config.yaml
n_kv_head: 1
head_dim: 128
norm_place: "pre"
norm_eps: 1e-06
qk_norm: false
init: "uniform"
init_std_qkv: 0.0145
optimizer: "adam_variant"
beta1: 0.9
weight_decay: 0.41
decay_fraction: 0.828
final_lr_fraction: 0.1
batch_tokens: 65536
doc_mask: true
dataset: "wikipedia_en"
MLP neurons of a small language model. Each row is named by its layer, matrix (gate and up: input weights) and neuron, and shows model dimensions 48-143. Each number is 128 + 32 x the weight over its row's rms, rounded and kept within 0 to 255. A neuron's up and down rows have the sign that makes its largest values positive.
A block is one neuron, or neurons of one layer that tend to fire together. After each block is what it responds to, as a language model described it from the Wikipedia text at the highest values.

L3.gate489 [ 97 189 117 155  96 138 106 153 187 177 100 106 121 141 135  90 124 123 114 142 160 113 124 142 181 121 130 155 162 154 134 151 105 114 119 115  90 129 113 163 121  70 119 166 107 170  89 153 176  83 103 112 141 165 128 114  71 119 107 115 129  46  97  87  65  94 119 138  86 113 139 100  98 157 101 124 160 154 155 123 139 165  70  98 172 148 146 186  96 161 114 151 108 145 124 137]
L3.up489 [ 98 133 105 148 142 155  72 141 133  82 135 106 140 109 148 146 116 147 148 126 146 175 111 120 198 132 127  91 137 151 140  98 136 108 128 114 105 158 185 113 134 176  87 107  80 190 137 125 125  62  98 129 119 149 116 125 132  88  74 183 159 110  95 104  75 153 134 176 126 139 140 156 139  85 158 125 116 121 169 140 169 144 145 153 108 118 105  56 152 151 104 118 150 224 154  97]
L3.gate664 [130 141 106 114 153  15  94 145 108 158 169 103 169 119 112 116 122 169 156  94 168 170 167 151 137  79  76 134 126 169 117 126 160 137  99 174  80 118 165 187 142  93 135 196 112 194 110 161 163 147  48 138 133 185  99 152 174 109 112 118 138  63  74 130 133 176 159 128 154 148 125 160 135  94 137 120 135  44 147 173 111 155 147 130 123 125 137 123 147 103 121 159  86  53 148 125]
L3.up664 [104 131 174 139  68  43 121 150 123 123 201 139 107 163 122 171 114 138 168 127 134 155 137 127 155  87  99 158 160 144 128 133 187 143 165 146 126 117 191 127 156 130 137  93  67  95 100 121 101 156 113 113 123  99 105 207 156 137  82 175 171 178  48 113 127 130  50  97 134 122 169 131 108  81 104 122 139  91 124 131 119 125 105 163 127 107 131 124 130 167 167 110  86  99 147 101]
L3.gate900 [130 115 163  93 209 139 152  71 168 105 156  90  81 102 172 126 108 148 106 100 190 128 137 137 129  70 108 182 151 191 160 150 126 121 149 149 163  78 140  85 110 142 109 128 186  84 132  85 148  93 162 189 134 118 133 124 158  94 103 103  87 129  60 207  67 144 108 153 135 130 160 126 127 137 129 125 165 117 151 168 151 114 138  83 217 132 197 111 110 123 117 110 131 128 169 112]
L3.up900 [143 164 148 126  91  55 124  97 162 134  89 145 155 132 140 115 128 186 142 129 114 144 139 151 198 139 196 217 132 140 164 104 115 142 145 120  61 136 182 168 119 120  79 110 123  59 153 101 119 122 180 197  91 123 121 121 145 143  77  86  82 146  98 119  80 103 149 153 107  33 146 131 119 125  96 103 133 189 154 189 152 154  96 130 105 138 118 166 164 123 129 120 111 166 146 117]
L3.gate1035 [101 171 194 128 151  51 139 102 147 131 113  94 126 130 149 105 128 153 160 135 185 159 156 165 170   0 166 188  99 156  86 102 184 107 117  95  86  76 154 124 127 125  91 176 116 150 129 122 124 114 181 162 150 178 111 142 182 146 166 103 115 122 130 101 127 109  94 118 142  88 140 102 123 136 135 111 161 125 105  96 154 108 123 172 156  95 130 132  85 187 121  99  97 143 186 154]
L3.up1035 [107 114 149 166 138 111 147  92 153 107  50 107 152 106 161 178 104 108 121 143 141 141 130 116 159 143 129 188 148 156  87  90 184 154  39 122 100 104 151 113 164 165 136 215 133 100 119 136 116 128 163 120 165 158 208 132 118 142 164 152 138 130  80 120 146 121  89 144 186 125  95  68 127 111 167 133 150 152 122 160 115 139 135 182 134  98  77 127 184 145 143 148 136 136 187 130]
L3.gate1106 [127 143 166 156 132  70 146 100 145 165 124 124 147  96 170 169 125 148 125 108 146 113 144 105 133  71  91 116  77 133  90 110  73 106  98 123 118 132 143  75 147 143 111 180  74 116  87 100 112 157 112 134 132 146 128  81  91 118  98  84 153  43  37 150  90 119 154 160 109 112 114 126 105 104 134 167 123 123 141 131 143 121 152 155 181  90 125 120  68 180  65 127 202 169 133 112]
L3.up1106 [142 150 102 189 126  71 173 141 111  99 128 148  84 122 129 157 123  79 186  87 110 121 123  80 128 118 109 120 124 119 139  75 109 132  79 149  87  91 116 101 133 142 114 101 128 157  84 132 136  92 109  74 194 176 144 122 170  86  98 159  96  68 133 122  81 112 210  54 155 100 151 108 174 137 123 105  89 126  93 164 180 118 170  58 155 229 168 177 134 108 139 138 150 142 161 147]
L3.gate1289 [140 132 127 174 112 140 117  82 149 140 141 123 159 158 125 145 167 175 155 170  59 117 115 143 139 111 109 146 166 132 129 128 146 141 123 110 135 100 130 147 133 132 150 168 161 133  82  92 114 112 138 142 136 147 103 126  79 176 157 186  93 183 131 117  95  91 120 119  81 101  97 146 119 127 135 170 188 140 132 125 178 204 127 192 149 109 157 159 152 178  96 116  66 175 108 146]
L3.up1289 [130 118 108 143  70 125 122 148 176 146 159 146 134 100 111 113 164 160 116 128  79  95 148 133 136 128 109 124 137 142 113 131 126 137 109 236 121 120 173 150 115 157 111 133 139 168  92  77 167  84 172  93 129 166  98  83  83 204 104  96 107 131 128 106 127 119 241 165  79 125 124 158 119 144 108 121 124 161 141 131 149 156 171 131 136 133 151 137 170 144  93 108 107 147 183 124]
L3.gate1503 [113 102 150 167 164 103 102 135 176  89 129 189 205  94 164  83  56 186 109 142 146  74 126  94 198 134 111 162 117 192 102  95 117  92 165  95 114 127 139 125 107  89 137 130 189 132 129 125 142 119 178 171 168 155 119  97 156 148 140  95  42 102  94  55  54 185 177 110 120 104 154 111 124 127 137 126 160 139 193  66 116 162 157 176 111 173 117  90  99 105 113 145 103 134 137  52]
L3.up1503 [124 123  49 137 170 121 112 167 166 139  85 121 112 118 109 175 110 147 156  71 130 129 146 163 160 146 154  95 103 131  84 123 162 101 113 107  95  91 138 146 142 163 150 123  91 127 150  89 160  77 164 144 175 116 156 109 121 128 124 144 161 156  82  94 134 138 163  75  61 111 118 104 129  98 134 160 140 174 123 104 148 103 135 128  75  81 127 117  76 128 175 145 110  92 116  53]
L3.gate1712 [148  85 116 134 198 108 116 138 138 151 104 122 125 131 129 149 111 147 180 167 115 164  99 110 153 119 157 123 170 108 131 104  89  73 149 146 139 140 154 115 141 124 164 112 137 109 146 133 122  88 182 113 169  95  98 131 175  72 136  85 136 132  79 148  95 139 125 148 153  83 167 123  99  97  97 202 118  74 151 132 144 112 114 125 169 124  81 111 186 110 117 120  53 153 128 126]
L3.up1712 [ 73 140  93 159 135 113 143 155 165 131 193 188  97  92 127 140  83 208 119 105 154 117 136 113 126 186 113  98 152 131 157  67  48 137 170 140 127 143  97  87 155 119 158  92  70 132 137 123 128  91 156  98 124 105 140 144 100 165 138 129 147 144  64 147 175 164 148 102 146 121 122 149  94 137 101 156 155 123 160 148 165 149 167 125 164 134  90 130 174 128  97 157 119 168 137 123]
Finite verbs right after a subject, mostly do/does/did before not, plus modals (can, shall) and do in foreign names.

L4.gate275 [103 101 105 164 167  93  97 146 115 173 162  66 165 193 119 149 101 120 116 169 134  99  97 154 165 105 188 107  98 133 196 111 133 130  56 191 192 128 127 107 123 128  81 139 114 111 155 157  92  78 246 145 135 136 153 129 147  95 139 109  89  89  62 121 114 113  91 144 176  67 139  77 151  96 169 113 151 150 188 112 115 115 107 104 160 107 104 146 137 108  78 127 147 153 116 106]
L4.up275 [ 93  99 126 135 120 140 132 134 255 141 179 120 159 181 114 137 127 142 158 174 181 186 147 153 190 141 122 129 115 195  89 111 125 178 102 159 139  95 157 190 186  87 129 101 170 128  98  66 183 149 145 135 130 186 122 116 169 153 139  87 125 150  63 124  96 166 110  97 121  88 137 121 121 107 118  85 131 116 166 101 104 138 111 158  96 113 179  94 106  89 108 121 142 182 131 138]
Auxiliary do, did, does right after a subject and before not, as in "he did not want", "historians do not have"; also table-cell pipes, had and made.

L4.gate1636 [ 98 155 153  74 103  70 100 182 103  83 153 145 144 135 174 118 158 122 164  82 144 119 125 157 106 121 102  93  73 135 136 152 122  66 116 150 153 135 120 140 152 130 115  71 124  93 160 113 154 181 142 119 118  97 186 154 152 106 111  71 162 114 136 132  64 119  98 102  98 141 131  97  66  98 154 151 141  69  78 183  79 121  96 149 108 108 147 112 127 149 131  86 145 109  72 146]
L4.up1636 [154 124 169 111 110 122 127 107 126 138  99 142 124 115 157 147 140 128 146 105 155 165  96 153  77  73 141 143  88 101 145  86 167 176  95 138 155  99  99 159 104  84 122 113  97 142 168 195 151  78 136  98 147 218 105 161 169 145 179 108  60 158 168 161 113 167 126 130  88  87 142 107  99 175 121 110 185  78 123 173 157 106 130 113 145  94 188 121 120 104 129 148 154 138  92 193]
Verbs and prepositions just before a person's name in biographies, e.g. she met, lost to, composed by, under, signed with.

L3.gate162 [140 157  96 118 113 158 124 110 161  65 148 127  79 108 151 101 139 115 125 187 163  79 145  88 146  74 147 137  60 137 121  88 144 121 126 106 207 104 159 126 115  87 125 158 148 125 123  94 183 125 115 160 128  74 167 135 121 149 118 127 108  59 171 168 124 142 125  98 101 143 180 101  63 104 104 152  81 155 181 161 189 148  99 110 100  78 149 127 111 126 101 139 116 158 173  98]
L3.up162 [144  95 115 140 121 107 175 186 174 118  80 139 109 103 173  97 165 143 151  88 110 124  90 122 116  96 157 161 125 107 103 147 100  56 136 118 173 108  87 136 100 168 186 185 148 157 130 114 133 134 166  96 141  87 120  87 130 158 136  78 110 131 112  99 123 160  72 157  66 151 153  76 143 130  98 153 111 126 125  67 178 132 165 125 114 132 124 107 129 110 120 195 159 114 115  61]
L3.gate270 [200 136 174 173  83 140 163 127 118 140 164  92  88 101 134 150 113 142 133 186 148 135 148  96 105  87 115 135  87 176 112 115 148 155 189 131 109 127 158 173 102 164  68 110 156 119 142 150 140 116 116 129 117  78 127 150 115  94 121 165 162 118 174 115 102 125 132  88 109 143  94  55 104 146 183 188 107 124 133 106 148 117 102 122 112 132 139 153 103 122 151 177 148 102 158  90]
L3.up270 [ 84 149 117 121 121  52 142 127  50 146 115 147 142 120 130 131 101  84 191 157 103 135 130 134 123 133 134  83 117 100 144 128 116 121 137 114 106 135 119 143 147 130 102 206 165 151 100 130 170 178 163 151 136 127  96 123 121 156 135 145 108 101 157 118 123 108 125 120 111  97 146 168 124  71 150 113 121 153 180 181 139 130  39 186 106 119 118 169 116 119 123 115 165 111 202 131]
L3.gate436 [ 58 109 150 135  92  95 164 100 154 114  71  90 147  68 128 112 118 126 153 127 157 135 124 121 108  43 135 127  97 203 121  61 136 115  89 125 144 155 151 156 155 146 138 132 153 201 143 138 176 128 165 119 133 140 133 149 134 108 103  95 119 136 155 129 106 103  87 154 119 104  89 121 104 138 135 107 147 183 142 113 167 144 157 121  93 112 142 122 128  91 134 104  97  91 135 127]
L3.up436 [140 205  95 118  87 114  92 100 161  63 156  98 123 108 116 136 186 187 169  79 122 164 152 125 114  94 154 105 172 149 100 147 145 122 150 129 104 147 167 135 179 134 117  56  90 115 155 108 215 120 142 144  89 148 198 174 178 186 101 111 125 161 162  89 153 168 111  74 162 151 127  85 103 105 129 127 117 150 137 133 122 113  59 111 134  90 118 107  77 115 110  84 136 122 138 101]
L3.gate506 [171 143  84 145 111  97  88 163 100 111 154  92 142 164 106 185 133 132 115 144 114 132 111 144 175 171 180 123 146 125 127 137 148 111 109 103 120 178 101  98  95 111 153  95 170 111 106 128 146  79 150 154 194  95 175  93  92 132 142  97  73 158 111 142 128 136  74 170 136 163 114 141  94 139 143  84 201 164 143 102 120  86  96 177 151 125 176  78  99 161 130  46 137  98 156 151]
L3.up506 [136  97  90 125  89  95  76 116 101 137 145 102 145 151 137  70 125 103 119 126 112 159 130  92 187 195 118 115 101 181 103 143  84 105 129 136  87 183  85 107 143 107 124  86 124  96 127 110  91 103 115 120 240 131 133  92  89 101 138 113 103 145 167 121 153 161 141 141 152 237 102 107 113 145 150 124 143 149 121 173  97 158 135 125 145 141 197  70 154 118  96  80 163 120 185 134]
L3.gate737 [115 150 123 132 101  87 167 123 181 162  82 149 117  73 136 178 108 104 180  88  93 143 134 128  94 138  81 161 156 163 111 108 106 132 110 169 120  95 127 107 143 143 146 144  77 120 124 117 152 133 102  67 143 201 220 161 154 127  49 195 155 120 122 148 154 146 107  90 127 127 144 117 131 168 116 154 132 164  87 153 109 107 124 150  49 151 132 131  83 100 122  96 108 124 151 102]
L3.up737 [120 192 154  73  19 144 157  37  79 141 127 106 123 113 168 131  77 115 122 106  96 101 146  73 136 115 122 182 155 159 132 167  88 118 148 149 176  85 102  56 126 176 102 113 121  85 159 132 110  87 150 137 142 133 152 188 156 111 115 135 141 124 155 126 131 180 102 112 139 128 128  99 106  91  97 118 172 121  58 109 141 120 124 160 166 136 133 158 149  69 147  82 144 125 133 109]
L3.gate896 [156 190 134 106  91  99 163 156  82 128 142 151 165 142  99 170 170  84 178  47 120  93 123 166 145 146 180 128  45 146 113 131  83 110 138 167 118 142 171 106  72 179 107  88 110  84 125 107 136 132 132 108 144  91 150 122  75 134 177 129 132 149 140 125 161 101 119 113 158 191  88 104 106 138 163 108 149 180 100 175 210 135  88 126 160 119 116 224 176 114  86 177 139 101 117 141]
L3.up896 [117 146 165 121 152  78  98 137 134 132 146 122 156  99 112 153 140 144 155 160 180 132  77 137 141 115 148 114  94 145  50 114 102  81 132  68 110 164 146 142 189 173 128 157  98 141 126 129 183  31 176 165 178 112  93 108 123 131 115 140 190  99  84 136 109 133 106  98 155 150 162 130 112 121 182 104 159 140 124 137 114 117 128 166 143 141 112 101 121  97  92 106 134 130  65 107]
L3.gate1491 [ 99 157 120 160  81  95 114  76 117 180 143 158 169 107 146 153  83 105 126  76 143  86 165  94 136 164  59 139 101 157 180  85  67 149 169 157 135 190 113 134 116  79  73 107 171 111 109 115 116 191 156 131 112 199 145 118 119 127 125 153  70 137  92 158  73  90 126 124 131 194  69 148 101 160  95 127 156 139  94 164 146 120 146 152 138 142 139 138 110 110 165  82 155 111 136 137]
L3.up1491 [127 154 117  75  79  82 149 127 114 119 146  98  96 140 102  64 162 137 131 152 145 146 128 153 113 170 104 216 147 116 167 102 139  92 132 146 105 146 103 145 100 125 138 135 179  42 158 143 116  99 157  93  77 132 160 121 125 155 198 108 162  49 120 116 145 113  94 108 134 113 102  75  80 128 172  99 172  75  92  70 144  84 160 132  74 115 124  44  84 156 120 156  81  99 165 134]
L3.gate1588 [202  98  80 117  87  68 147 159 162 113 146  66 101  81 131 119  94 142 112 131 144 140 141 107 114 113 106 122 123 114 126 136 125  93 115 124 204 115 115 136 185 141 128  70 140 115 124 111 168 144 173 105 160 141 177 109 174 136  86 113 134 107 141 105 136 144 111  86 136 195 133  48 153 117  92 101 206 142  77 126 166 131 119 148 106  86 141 164 179 124 100 104 110 119 147 145]
L3.up1588 [ 77 134 161  35 105  93 152 114 124  81  66 124 189 104 154  93 172 105 136 136 145 157 140 144 122  94 143 178  79 105  90  98 153 121 113 134 193 165 172  59 109 143 137 154 123 160 148 130 155 154 146 122 122 141 109 195 177 154 106 163 136 166 130 138 160 116 114  92 115 128 202 124 116 103  99 164 162 147  59 122 150 109 167 137  99  98  95 152 188 165 141 110 121 116 121 107]
Verbs like tells, asks, informed right after a subject, taking a person as object; weaker on relational words such as of, from, left.

L2.gate3 [180  99 129 138 178 160 122 148 121 116 147 111 153 146 105  90  96 190 154 147  39 158 114  99 170 117 198 170 112 133 191 143 112 123  75 121  32 159 221 135 116 154 115 106 167  57 146 107 102  97  86  77 128 137 153 158 152 147 189 100 161 123 107 160 128  98 120  85 158 135 154 178 136 115 108 109 135 109 116 152  89 105 132 157 131 130 118  58  85 132 148 111  53 165 147 102]
L2.up3 [107 111 122 127 133 116 124 125 101 133 151 116  66 114 147 186 125 173 144 158 121 153 149 171 149 105 109 161 107 121 142 171 116 106 101 153 168 109  89 102 201  84  75 178  96 200 188 143 101 135 128  73 174 157  74 135 114  86 111 136 107 138 142 177 108 142  99 116 105 103 221 160 148 125 130  96 142 121 125 106  70 181  75  59 111 110 113 189 137 155  73 146 129 169 160 116]
L2.gate28 [141  99  89 122 179 114 118 119  69 102 131 127 134  84 106 152 106 164 112 184 176 183  94 132 157 165 150 142 103 149 200 160 137 131  99 134  53 131  90  77 160 113 146 126 190  51 113  93  99  52 185 155 129 105 144  69 133 151 137  77 125 156  41 126  78 136 113 163 113 161 146  70  90 143  97 180 145 179 193 129 140 131 188 101  77 140 109  96 121 154 101 124 120 101  92 179]
L2.up28 [122 142 100 101  78 151 102 153 100 134 173 125 153 121 100 146  90 151  86 135 141 134 130 138 100 122 108 136  95 169 135 185 143 185  94 126 134 147 184 115 137 127  73  99 133  92 121 133 153 143 106  90 142 143 143 145 150 196 121 127 118 104  98  82  94 145 139 114 141 164 149 100 133 161  97 167 101 166 140 164 156 149 178  85 113 102 145 169 132 129 144 106 158 141 135 191]
L2.gate153 [168 155  97 167 137 112  87 167 136 129 143 133 182 109 159 128 184 125 128 149 174 184 164 128 131 112  87 129 159 159 112  91 127  87  22 171 164 184 133  94 134 142 142 116 130  62 106 146  74 141 160 122 135 121 159 177  94 151  84 149 134 136 149  82  84 116 160 138 134 127 131  84 101 112 138  99 120  53 121 130 117 147 139 144 108 110 109 122 133 123 117  90 118 119 170 145]
L2.up153 [121 142 105 160 141 166 144  99 148 150 155  92 106 123 162 111  82 114 128  71  87 138 114 191 139 134 148 107 129 119 113 130 128 145 121 150  93  65 123 140 170 170 121 177 118 135 133 122 135 155 109 197  77  91 103 159 169 120 196 115 142 180 165  65  96 114 106 111 140 127 178 174 155 120 131 114 132 135  90 122 122 129  91 162 132 136 159 164 116 165 106 117 129 170 154 127]
L2.gate238 [130 175 114 140 117  31  99 150 195 150 123 118  96 108 148 176 129 104 150  90 162 147  90 100  79  89  94 152 128 165 148 100 154  96  89  95  94 126 175 150 125 149 105  64 187 131 111 181 141 117 145 163 123 121 148  96 148 140 129  33  99 117 137 163 133 108 156 143  89  93 111 139  97 173 161 107 141 156 125 187 165 209 112 150  86 109 170 156 142 134  98 106 170 171 108 152]
L2.up238 [136 128 158 160 160 115 139 103 121 193 148 151 118 135 193 169 124 118 153 151  89 163 158 113 143 122 165 143 145 131 177 115 130 108  38 185  91 116 156 144 174 102 164 134 113 160 158  85 109 134 185 159 131 139  96 106 204  60  82 153  96 139  95 103 121 120 154 131 133 146 151 102 126 119  97 170 108 116 103 157 129 127 153 100 138 107 143 115 156 123 180  51 163 128 102 159]
L2.gate465 [140 135 192 102  90 109  94 131 147 139  87 145 108  95 120 155 116  67 131 107 137  93 106 114 165  50 119  94  91 148  99 136 168 144 167 154 135 137 132  82 176 120 133 164 166 178 102 139 130 151 150 163 165 130 110  75 129 134 156  99  94 101 103  77 136  93 147 134 195  92  90  99  96 142 126 150  96 102 165 146 160 146 115  87  96 129  94 143  68 126 127  33 150 172 199 159]
L2.up465 [154  75  85  87 121  85 176 114 119 126  95 108 145  98 193 148 167 154 152 107  89 174 118 128  92 123  87 147 126 141  80 130  75 116 181 123 127 127  47 124 135 120 126 154 150  90  99  92  52 113 124 128 113 246 119 202  90 162 182 117 111 150 115 176 121 114 144 122 133 161 178 130  99 211 146 111 141 140  75 103 164 114  86 197 112 147 109 156 129 130 164 195 152 108 125 166]
L2.gate493 [ 57 193 157 151 139 111 105 182 172 146 127  96 154 176 136 197  97 168 109 127 147 139 153 158 242  96 120 170 152 155 117 119 134 162 134 132  72 101 158 167 104 172 128 110 165 128 123 145 110 156  78 142 165 206  96 151 198  62 130 117 121 100  91 127 105 137 162 117 123 115  93 112 114  78 140 126 153  83 183 130 152  94 142 179 118 143 119 115 142 134 150 127 148 225 139 113]
L2.up493 [ 98  70 130 171  58 136 154  79 113  88  78 167 123 171  80 163 135  87 178  81 171 141 112 100  98  86 138  53  83 115 114  93 112 116 172  95  79 131 106 170 133 153 122 145 124 157 173 117  80 102 109 110 122 213 131 127 143 136 132 165 174  81 126 149 107 112 154 120 139 138 117 147 119 146 157  99 163 164 146 153 134 173  45 148 154 162 106 172 156  89  48 108 160 164 149  87]
L2.gate689 [215 108 142 193 116 118 140 188  74 150 157 137 132 139 122 126 183 128  80 181  93 118 153 133 111 130 120  87 130 145 164  99 146 136 121 147 145  74 208 148  97 102 150 162  56  76 101 119 188 110 144 165  82 130 127  90 185 180  97 121 119 167 164 141 103  78 164 110  80 116 138 133 103 151 101 114 116 152 124 147 159 115  85 168 114 180 128 134 127 106 100 138 182 195 117 130]
L2.up689 [136  96 137  76 111  95 114  93  91  61  97 141 143 120 177 150 135 134 141 146 121 121 145 143 121 160 205 102 131 210  89 127 127 106 139 148 139 119 175 146 155 112 128 107 115 157 154 129 160 121 166 154 147 106  79 154 109 101 134 102 112 148 104 150 141 128 135 161 141  60  73 145 114 125 117 137 153 158  76 110 159 108 134 154  43 137  93 201 113 108 152 106  83 127  68 167]
L2.gate1596 [117 128 122 136 133 120 139 160 110 169 165 149 135 107 102 117 134 129 112 164 141 153 111 200 158 113  72  86 106 156 171 151 165 132  46 145  73 131 142 120  99 170 157 115 142 158 105 109 147 108 161 126 107 118 120  92 120 151 114 114  82  63  47  92  78 134 149 178 109 129 113  53  53 126 135 106 124 204 185 125 205 106 107 145 153 128  88  82 142 134 129 149  79 226 110 143]
L2.up1596 [121 126  90 113 171 133 118 134 161 117 132 105 121  90 147 182 118 109  99 112 208 125 121 102 112 115 153  93 108 173 134  89  89 110 162  88 126  93 123 176 195 189  57 150  99  83  71 150 165 202 108 123 138 138 153 132 141  95 103  94 133  92  91  63 124  92 114 135 140  51 109 145  98  87  88 113 168 145 117 153 128 170 144 119 140 110 161 161  51  94 144 104 150 173 127 135]
Mostly the first verb of a clause's predicate right after its subject, especially "did" before "not", also do, concluded, completed.